Weights of a small GPT-style language model, trained from scratch on English Wikipedia.
Size: 13 layers, width 192, 6 heads of 32, vocabulary 5748.
Architecture: rotary positions, untied embeddings, attention and MLP in parallel.
MLP neurons of a small language model. Each row is named by its layer, matrix (gate and up: input weights) and neuron, and shows model dimensions 0-191. Each number is 128 + 24 x the weight over its row's rms, rounded and kept within 0 to 255. Numbers have three digits each. A neuron's up and down rows have the sign that makes its largest values positive.
After each neuron's rows, "fires after" lists the tokens most often just before its 100 highest values on Wikipedia text that the model never trained on.

L7.gate239:107135129176143175150149153154151135133127154154155131089131127120128111094133089091142163135130171107176133141118130098094118163171132097149139120123103125130131167122097153116132127167115106113138194116132108136149173156131146153147103147117146172137041140158113109152090120134123138160087146138113153152155108145125133145126156142128143118116126132110116095110118103141149145126148130087147172134112181125128096120102167123111108104142139086157140136106101119127114112128138131108118134140194139096116107108131095149149171160123152164167115088131168129124117093089133130113
L7.up239:116109172144158157117118111137123092136127108126137140093097156081116139120147173135156117110142112130184126118120096103093140169100102138122152170142132137122152131153119113110136124156119126125116130129150101108103132110136128094150132144120115110103136077104189129133137141133138167131088121131112105114130090152156116145156117137127118129130129157126108177157183186123113148125134148144144099197134127119079097143114116087103114117123133120115115170115135182167155139112118112135103122130107179127094181111133112112120120153087134167134174144112154081148147170166140168127
fires after: " m", " h", "-", " M", " Ch"

L2.gate327:118113148124139094160180114103106155167130128116127157187123093174105114076139124136160095101135102139128157121144135137138122148089135123134139131098127112145132148143111177162137112126124075115132126133142125086104093149107117182098113127155163101066149154196147129109095111130142084148107146114145170114132139115131131169151137100125152122138116132099150108127149151129102144134072085160186171135108090154084128139158128148112125114123156101102109156131159132150138128133092129125126118114146115155098153118125115118117111149102118143069099100120128123105113133152142149122
L2.up327:130128105148123116120108138115135121136126153113111124148145137100117138105163127135168125121108113165148112105176130159145152160181163117156113123115144149121107121146120144147117118156133155086129140179158140182124136117101109151140125170153116134110144117128155132179122155144115151122093116113156109109133164126169137112116155094152127141101092146107152116103137084146116105115146105152135132074158122082070044158183154072082141147124094104136097126148119111167105104125148113149149124167120143120131128148107134130167146153120154104108119155109085132131161111130116093106
fires after: ".", "\n", " 188", " 190", " 187"

L7.gate312:091121104122157127120113113124118136110113154121126125108133117103137118147146114117121139161085144085169133165143099137130118113127098137166165116122074152110115127146117104123099124077115128109100111156137125075150136076109166099150141126163115133079104168100101130151119128113122119137160162163140117126146142096160127090150118157163157089171108160147109100124141145157117127108125109127138149152111089100108092155142130087136092099101159156139107122120121107091132135125076110112116105162170163148114158116147115161093154153108131111111164100112140182100139069101130141136
L7.up312:160138110107132126141190149128155109103142149135166133136107102110116107141148136114136181163114169135162109129124100121129152107130116140119131115111119106179144128108103160136073112141114115122102105180128148136083145133124111163185125125132134105138185146118105117104137161109135116117132160150102204123122148096147144110124086122130127197102130135118111157143112111107136116082146112152130146144161073144126174133135138127143113122121098153157095064141128127129078114121085095113107130128147127143134151138150120124121147174152145172112132135144120157133120116082158136166
fires after: "\n", "|---|---|---|---", "°", "Early", " s"

L7.gate186:173100139124132073131149153158144127112133133118155123142136093160131100180160120095107109117133124159109125186098128151170093136134102131122108144147108129083099149175104103097148122101129095109137097127104101142116115174079096142112128112143156142091137102111083149137164136165132132104165106113146127154107103156120092140122126104136113079140095130141146140077134139145120117137156149111143118149150130138092138103138133185094145116203138114095115127145132087120128127119138157155152100111167137146145140104111141154137110128133129155140133122060105129145103083116138117102
L7.up186:125163115128144122115104121133118128118183095132146108076106141125116158126100145129130136107092112172137116120140182118140152115123138102099139118121105174094101125125134117140121113132141094136106061132119165136135147130159107130082139108098127144108137105118088114123147131139160136134105127163128120097122133099141100101087142134146195169128110099109143129120121166083135109119146138153168107108127103068169150109131172123091056110107090098109176141163168102115136161128148143131136170121115164118136078115115095131131095168146142100122145110135142142139151127141138107144
fires after: " V", " v", "er", " Per", " the", " F"

L7.gate206:125135130132113128083130182149119070164133120114104118142078123153138140096138134116159150145116124125158141104107126109119102112121087140168174136085156136107140175139136144117126135131113117167146132134131118165113175136131146112134108119135146128135131177167145129137095136108162096146154161142093101108127137172117110134123142111143117148124131137139108121159110119108118165130100122088098150184088094109131096189112106123115143122100095075099146126135125120080055160119115150155145135134136127125133132135145150143119159100181158104080115142099115185104139133147105140155
L7.up206:123161112126115136122149102165156131150116103063159142118097130149150168198139155068127132094096129105172147138127140087182142107147103116116164151114115093129147146135122138143175123092139142140160113159141118126150097119144151110073123134070111094148122149133110101123159084135110144144144146094184089149141129124121136124109149140126143122113120138150114144137126134160101136149066135118102173109116174114091134161183127140136118157144132158129094140130158131131158158154160132134127094115139143121131125143105143152131153126130145155113152117135135157104090124180127145131
fires after: "\n", " R", "-", " Time", "^{"

L9.gate114:087156141178125125134112132143121190105131124113126193092101134145124156113165124161140101124118140120115099116166133155108139131096151140106085134098115125153152141093175124136154095139151174088087095101173116140132083156131131123072080103102126148124154149122114109099109127082146128123115160146128145125122134140140103126118126100132123089130151119153103107127121156115099146127131083086127087153117113158140132111129128099073141107104118146100152133105091102149127097115124150148135096102115099145133104103138104152111098153076109127171139091106150149112115098135097126097
L9.up114:143101103147158123153155111096153116142188155123114116169147069103153121110176121128123099153161138141111127101117120121156162163144130139164118171140096124085131175111145102102142126107108124122118131169128112135166132115127139147133126106133165157132130111086143140111113104107147153183117146133151109091150135118093137147103132120121195149113157087136118153159132069166178124141133097151136135131149135114109135119149094101130128164104153116080129150087119112141136095084128116148160149109102150140163125131116146142141096095125148189118139154128159152113145139152108156121
fires after: ":", " |", "′", " to"

L9.gate374:124116108176100116118154116070096164119140124124115142110135149150112136147139164119158114171144114137113117171161166099146133129156102102088135125107100147110098167144101155102123121144140172138144102124120115127127095138116140167098140099130084111068070125161100124113114122137128128137099164148135142143145134131130104109148147126154166131086142080152147119143170150105127135132149129139102122145163171155184164134127121074131140116155072152090128143110173110147174159142149100116103110135125116138170174149134125164101126135115102147131133142125115107152124145080141108113
L9.up374:142125117091134160126148086040132114134132134122102144110127119134088123163117179138133137158137160143128146122118156119154132148147119194127121141144104111109115134149145168095167114098112134096122160134137079176113139126124132188123134117144092134109108088143118138116090089153127114136165130140141098127139139130121136134130116146124119093079160116153122146120187120154170106115149104131108130142140152170141156111134101101151143155156149116102103172122116091133178135131153121093134133105176078111153117134097172110136118138135130115132115111106092110098172140114096148097
fires after: " to", " not", " would"

L9.gate287:104132108147138147124125121164138102155162139071136168130160138145120127111141135157146123070111122118131152116131115103147161095141082119134078141100130108154129107138158117080147158115170123118106153135113108120124125138079155134176138167115097100109099146120168164119124137099129141129125133100088160125160132113136158124080125097122143129136094152099136133145099125160076189088155110114119121104099131074152139133130131170116130126128097164108094150105078144162143080123109133118076118099109104160154103155117148108134165137126126082111146100156141132122110148108138134125
L9.up287:176113115157172113088148105117120122057094116116115136114120138135115127107126154129117135084103118145126159131165114126151140088182079151140070114090166111133125117135082130153116134156154100160138140137153133132111120123172123122122121130115093119127128156147100123104139092130091107128121101144136155112137131125184129094140141122144103147171122091133153156104130124157128149160129122124132106091167110112141098120165182165102126144109116158139124135137172132169131164111096120128123141174193134114151167107101122125136116124108143112079144131143063157118153130129131131157
fires after: ",", " S", " of", " in", " ("

L9.gate280:115131083117098154154148133163080134116160126110165179134130115131155109171136123067089132102114152150096141123144151103147141154140136176130119133140135150108172088156104126088082138134138096114145133121109111156181106117127128158120141143142145113137120117153136099140139116139169179142127150110111173129151126108142118145118161068132147102081150119139142121135120119077147154154123114116114129170113113097114078175113135151156116121089114144120132135127065145157099190124162137108131135165132129120136127136137125154111151134086106106094105099104153114107148112164139130140
L9.up280:092150071136121135164137122117175169138117133137096140120097135119115132065124153111125126119090173116148116119116130111103064098154113119136156097135134111141128163166072128112132147171083080122094139128137156152096136110178146136119098152143135152161146132139123147123080137092128122131120146140134144168112106152156104106123132139100154109125098136136100159159159126118099124143102151106125062107140119124098125113123126114149100132111136153119197147187139103100122110139129120085113099126093125143171175121142108117121117144135167109114125101121113103161112109135132133161
fires after: "|", "-", " Pr"

L10.gate379:115096090128116131116117137098123122170125151132148178150083126119066136153158106130076151136110168085134136101150114078124106123111099164178156143156137126116121120154133119175147140142111120109173174117143134131146136101172149120143119144135122144120106151141129125132171121154169133113152122125131134150123128142134131120150158082127114116120110047150091084115169157128098132116133105080132100144107107119096085101113126119149177167131163119144129127121111132164079106113089119128131141101121112128111130082132105135110167130135090150125125160157120078121144115128094129127
L10.up379:138166086146123144132128136136160125123148107149152132147136124120120129112141125063097134102119134114146094134130119164138116100146099125129083118090138098111152157135126083145108138181153083065145107141160114151157101139114105130147126145098152126133115138133131091153136149116161149170094151143123112193113164151094164142124141117123127127132135103116165150123144086138158167097137157150059148126146105149134090120119151095166146111153127134108107092153117103119066128090112185148106106110132116160155114141145118147151117128102096116147114145175148102103111098112126129146
fires after: "-", " |", "unning", "|", " E", "tt"

L9.gate272:117125130106129123088080130155090128147150104112094150161133121143127142152115131121166155117134112131134176182150096137150149129164132136102114122127092122156117077110103122121149198092137077166108144167125112133162126149104152168136151140116120131104130106110154171121108136121124127116149121145139124106190086146139134180109148165131106117122130149138168167137143133117162201123125114140135104118145145152132134121131146068100115144134160161124116092121157143132113161085119095114124056145147119128091170116147141172106141132136118133134115141121120125132120143111141143087
L9.up272:139146139132142139155103145157110162123160163159127137147139107164125147175096153093131122152152147077124117083126115124133094150116130106136150123141146125145118173159138182140149162133138130118121146144171129133146105134121159118150142122082119145115137157145146121089118109141088109150145133154153169124124130149135119098121154157153092096085113158171099143141147097128130078079122124131088107097140140119119138166091111062141135121098141103072109115096082079166137121163117115097166169120107166138142122126092165110139110136174112117144144122119142100141124095151114131140
fires after: " it", " It", " and", " to", " He"

L7.gate8:113124118120156161111139161107106138117121073129152119158160076143129146100127124141159112088084113130121174099098111141147141116145120109164097142108204117144116152088113103126134111103144083122108083120110128145154132088118122154061106122149116111115188145145099162083144133148155111182116125166143187147118150132116160129138139130124155092143115152120146137162163134128154141123079139110113105170095143158153103163120156125141126141134079121115160129120158094130111160151124143120122133144154131130105121126120157133131126108092122139103163091114128119090144137124106105113
L7.up8:150138158152142109065099094113140140059148122138118138156148138168139143129132109149136096093123178103158168139162126126130124145146088109117119147119119121128147143131097132116115168121124085110081161130148131148166115138116126120121117172104148137153149140140110143157170116127120113142139102134154098135147156129122134142145110144124141161122133138171101113132099134135144154071117157121071173171187158136106118118133106150138115125145100125117115140101119104145130134155144135081122147149077160112132155133151167100159143125112105114136102095112171123080111096146197098108
fires after: "°", ")", "-", "|", "N", " Billboard"

L9.gate198:112114117144111141154107106145111120117131110166170112091126124148090114165137114111143115144136142121154136137119155077101103118132171113174164105081177130111137127120125186128146097159135079092138135076124134126153134135113140163115105125165170138105084130121141120135097140102139125118100115136138160126116130131141110112103101092121139132153072134124085145121121113139133149130142120125148128128139149119123175096115118100153117174095069121155134113142116137168116113121120146127113053128167106112121059097132099155158140171079131119130133127158133163140115159086163129121
L9.up198:093171151148137140093125112133133123089125150123133142171145130065104134122115127084117105108116142126154098134151105131106105152144128111115115151144167102140156130077137106115141107114146121107151152156124165175092102142135147166140102137094112078128162135109094107111163140126081142128100155079135114153076163125119131146123168099126109098130112118161104162162108136124099156124086162155157131148129153146150135115125154097124118094118096118076098126154132127142119134167133113120113115104094112104107157126170103170100134132068095135096159150122125120140148092154095123121
fires after: "-", " D", " comp", "*"

L2.gate39:122121075131143146092116212093118125118137144135135115105138151127145142090137131117168121124098110175106137102129138130116119137138110133140127098138129115147137077127121115127124132129127180149111144115142134169145134149094112094115172120134100118124120096119118122163123139146152115101119088137132135163137111133139141106163170071138145099092118117102107116127076117124151137106122105105142155107129148092129163094076142127142105129096129151174092078114084114079139109123108161147175153066061107134129114115112165155152128113109135157145104155101121134100139148109154144148
L2.up39:093127145117176122141148115123127153147101120153121110108135100169111134102162137140123095170107121144146146127172107116116171145138119089089089132088098099119133108128164146162134116146122140138144129113146145122143087102117140152134119125121175187143109121119135126133164148091073137146134139141145146125118148152133123095147154126153141121110136142125123081129119131142148096173114143120142093141130183137133108127167133141106159146107119121126206199131134075157116159108104143178130139166134166181120112148126119127127110148083150085082085119155137122121143149122120108119
fires after: " such", ",", " well"

L10.gate341:114099099122133121139166122121146108120111099101116106114141097147119116103134122120129113137140127102125157138141127082136141129148107097110145147094131102116085111120105157108145147166126135147125158120102124167130154150131148136141144150066088157099137141121124098155170173171178102103123120116121167106163118115161098165119104091131124080129125109156113175152142130116125130146136116129130133132118154152138111114094161058081120117103130169136170133149129155181134153130158150103139118113148097107128082056155137147127130163082146107123136137112098117156092094094129114165
L10.up341:096157138093141136145140129107112143129114171146085179134131144107132152144119133099139176111175140156117089153137163135134135141124132118113163142137115134118106102138133090100120149123177104101125133100132101167174134144093123081073121101125113153120151094176159160118136156132128156097136130147149105105139115153130127119119149160108135125158123130100102107150153135130143108152122090141162118122103123185144065130156118140108150108102128120159225161130115109105072101124129147092140123130101146143104145133126108098072123122110130121136130126137068122112116113123145136134
fires after: " L", " W", " C", " D", " l", " the"

L3.gate139:107096153106149121163086149104152163120108162115148136140102129116135090155098135093138111107108127118102164126141116135136110127162162115154154165107167134077160128155081137125115132138160075109126136107167127157164139133131140168151149100115136129126150108136135103110154175151125109088069151121111128150148099125112145098122171156114144096137127135146122181131136080085112077140129129111117155141117146106142113114075114132168109153131124101077140136175141107164127135165101152134127095118107134111126130122143144171095109130112128120151104124155085106136112164172167129134
L3.up139:173119106125131181149106119123122106131081146113134126101160114112125093081152106080128105141093128105127192108152119098095129095125120130144136128092125095070139147135091141113126128153139111141141140135122112155088105128135139111157090140141132094121153136104162120157190149135129105106126134150094051110110109123111107124127108125041157139128131134129136109143120154098187094135150146109156117139118122126113102122106108167128111121107120118111103158182134143161105098141098133131126088136134150124107129118160137163130143095141143149147115101160128181129134084127136118125
fires after: "-", ":", "):", " ("

L8.gate143:110128128138077141125052095138113113143120148128118141164133121150146106112156169132124125151096146140122136148096117147133110131119128092144122153106133143132117127095107109173127191116109101151115142121089146122143126075118077080107170144100137126137129097121103096157144167120120116108133117127120121148126144139146140074116146135114139122165066168093122087122105106096124130130109103149119153091093119198156124169153130114149124123182130135157123135114126125176089122108083166128138113122125142145126152104105133118121122123090075115136115121116128123111134165188151126105
L8.up143:161115117148118129168088137153167132142162138118139133146137171146137115107164138136110123121132103170117160120166153109128122111155111103165151143156142095129144116083122157147115164126113098103098123105106118070122150104123095071109164136144122112127145148119106110122124139106129120079108142157101120116102096128149141076135148138093178133152113101148150113166086109068099146154108106109129155104125122124156097146158133107083122143120111153146142153094136118127101130122136155156122140107120110135149131076137176197101118105117134132133148109088140136128109131143189081123
fires after: " the", "The"

L7.gate177:137115132123161125095122124114121129096167137158127162112163056112152149113132114115141151148099176118092169133154162122128134105143142123126111117125154156103154128188158108112191137124118113154129142103129086156107156111145139094128143122145108117134134142106092130137122165141121174182130123091098087078142109139105103116115125141131118124134120099113087115114131134144125135082108113107134160110123106122158131140138071152151165087147168120168107130156121115154101108107137085132070122123111153121123159139104169138162173125110130104094154119144110152108126132156145115178
L7.up177:070123113107123139133119156123121119122166126161106143141132122130133120129104156109156065143119146122153149097125137115141105128170138159142126148139155180112159167137121098110120162158160143120110133168124108141094130111088115136097139167160120179101131097184096141157133136140154099141126112119112148127176133112155136100106134093149109098132126112156158128113075159156108145137142119119165167109110087155107145170119103126173089143105147133142122128144150152115140147139174114165115107126122151113147133128091120174076103136121132154090141150092166112113122178120105085145
fires after: ")", " due", "ed", " one", "er"

L8.gate293:136088161100130095119128140130087161132130161095108129130095148149123155135138141178091171169149197150120111149141153129093154119158090136120139120107136123144164106126129109145112099125098117124164124115117103134127085166102143109114140099144121134144138145182098215121109105103107137121106126133132134124109085155142145130145112108116138120150168158138129089081122152099139126102139145162135135115093127156085135171120092073123159122141146149094104126130181128156102143109142149161125122094130107166147144130129134161096128138137120105115136126080158130140153091122104136111
L8.up293:133120115213117143120141167205091152115105150149162132156131151145116160118136154128109145139118166098126135150122142121192169169146133205165092117108146074133129111164107108134144174150092173097111107147150148129132146133078137148125122088127113122143107124139115161123125119132107149132137139128141123141156126097139163125117142122169140128119124115169125086130153124110149129132107137146136084147122138114170115149113139126104151110128093129122155082119160117103150145151111148143150115161164117098121132115154126193137115127123124093145112142106176128123105121133113134104
fires after: "-", " U", " T", " Mit", " R", " Form"

L9.gate326:134133102173098140079142150093081127150138116094186178153088129142095097136163126101099145155157121151103125124090113144106152102095112115146109142119153140153107150108083152139133114088083116086112111094149142104139112152114122144141159151146149119158119119083115148128149178130078145136112120122143149101128128117142147139126128161109149110132132141102133079145108146135145099162076146107107100094174089173151114151110135133128148147108113151149118107129149130120113096121145145165094150130098097092148123135118139097127143150136124119151146114130132143126078139196152131111
L9.up326:101099111117116127126123101128108151152138127154143132154108105190065108105119129143167130094100122133097093139142177135132131146170141117180150137110134101170125129126110127188153132145121133130126166120141129105132164108107113148077100145107117117151160101115135139097132080071168125137128107109147089103144133141124121100115156115115149174153181120168169114140104105142113108101116076094107111133159150117148109148111115167108099142118128132152126081131135143084134144127109156115155128125106125148164109129131088136162140126146117127122159070096096086124136103144137152130
fires after: " |"

L10.gate188:126132132126126101122097123129151149149136096128154170117171079086138117140132112132137141174123131157109135148132124108133109097159120131149064130162141171135144137111144117091151143123146134080153121139102111172131118139162120116084142118131108191105120132128086121149105133138177152101189128131125160155120109126133180112128102133123127092133093123064092126146173111105084153161113112130121125168134149074158127144100142140077130155158121141128110109125135095078124152163074133134129114121119104126135110155129086099100098122125148135118150145137151147079107135112132135140
L10.up188:165132122098149120139130132139082106108123112148127109130128138130135146121086137123113099161090171136063132121109142106112121143156109138121104131143122142113160162146119115157170119108159131035160180127136132144102148178114144124155114103105135115093141123148155079161165152115130113160136114121097115106165171145131172139131103145129156104137106079160151139101097137128130117172161121146102155127074111139121125123123135106150149112148136138123149105119085144077132125100149119098137113113132145159100109122184176116139139130106122137117159157088148143100140162113144101121
fires after: " the", " one", " Summer"

L9.gate27:146149143165052092092162171136093108127111099107130142165200115136099125120134100132129137130138161137134125154141143132135143102144095142138161092116122147137148145124144161155122164138138153140165119106139155107112111093159174113124140138130155138136158168156124164151128118138149107134153127147127171172114084080128109105159142128162166114125114109134116175169112110137094174105119127141130128111150124110077114138086127134166131151176100120170094135143085106137094113094138123110134148076107139111122137118125133108136157148132145140093145125171135153107134127098095126124
L9.up27:102112155128158140108111132144042096114120136146127107141121117150114171105111142087095138117114103103105133142153128132144132131129125117153130155119115140151094145142178172040133122131083164092120103130172149124139103116141120133174133129122143121121107109157161143157147121109128139090135171073137111111124135142094106107108147129113123116082117138132124068134076095115165149111106130109078125121101133127180116127113119122114169132143137125142131105123111114107131141086128148147149137139103087154091113139167132143110126158159113135105123168165124141183096122115152150142
fires after: "-", " D", " A", " P", "D", " d"

L10.gate190:133116119147167161098118200150106100166105139109102175119124165128085109116146123158124146146089106123133115070156109127103130162122141139109114182131106086145073138123147091166158079107144115122132135135151107140120109137161139123137119118137132143142134124145160101152126103128166115136156150150088096107109142139146121083138120147146099115114115158126146084185145172105134108163095105087075123152108144116134131124111143104110104126135169148119170153126147154090131118123095147121140153116109115119154115151138152142133123189126111096111115137121128148114135106091143104078
L10.up190:144114114121154090067131157140138160162110154089120154135100141147140140123156127098113133162133176161137125126144117131113124139086093113114148127160096141169123072163106097157126095143136143165089124109116095128124128121083175108114152111107129129139096113159096134146127191126192105111137113078146134112144093092135131110097121138112149186117108137088122117114144154124135105141131146121103120123133078113152106118117104147138112133117131129134134121125162178138114153111152132133150116097119131105165135115148138110140154169121068143160155084110144112132172115144131147074
fires after: "–", "19", " |", "e", " L"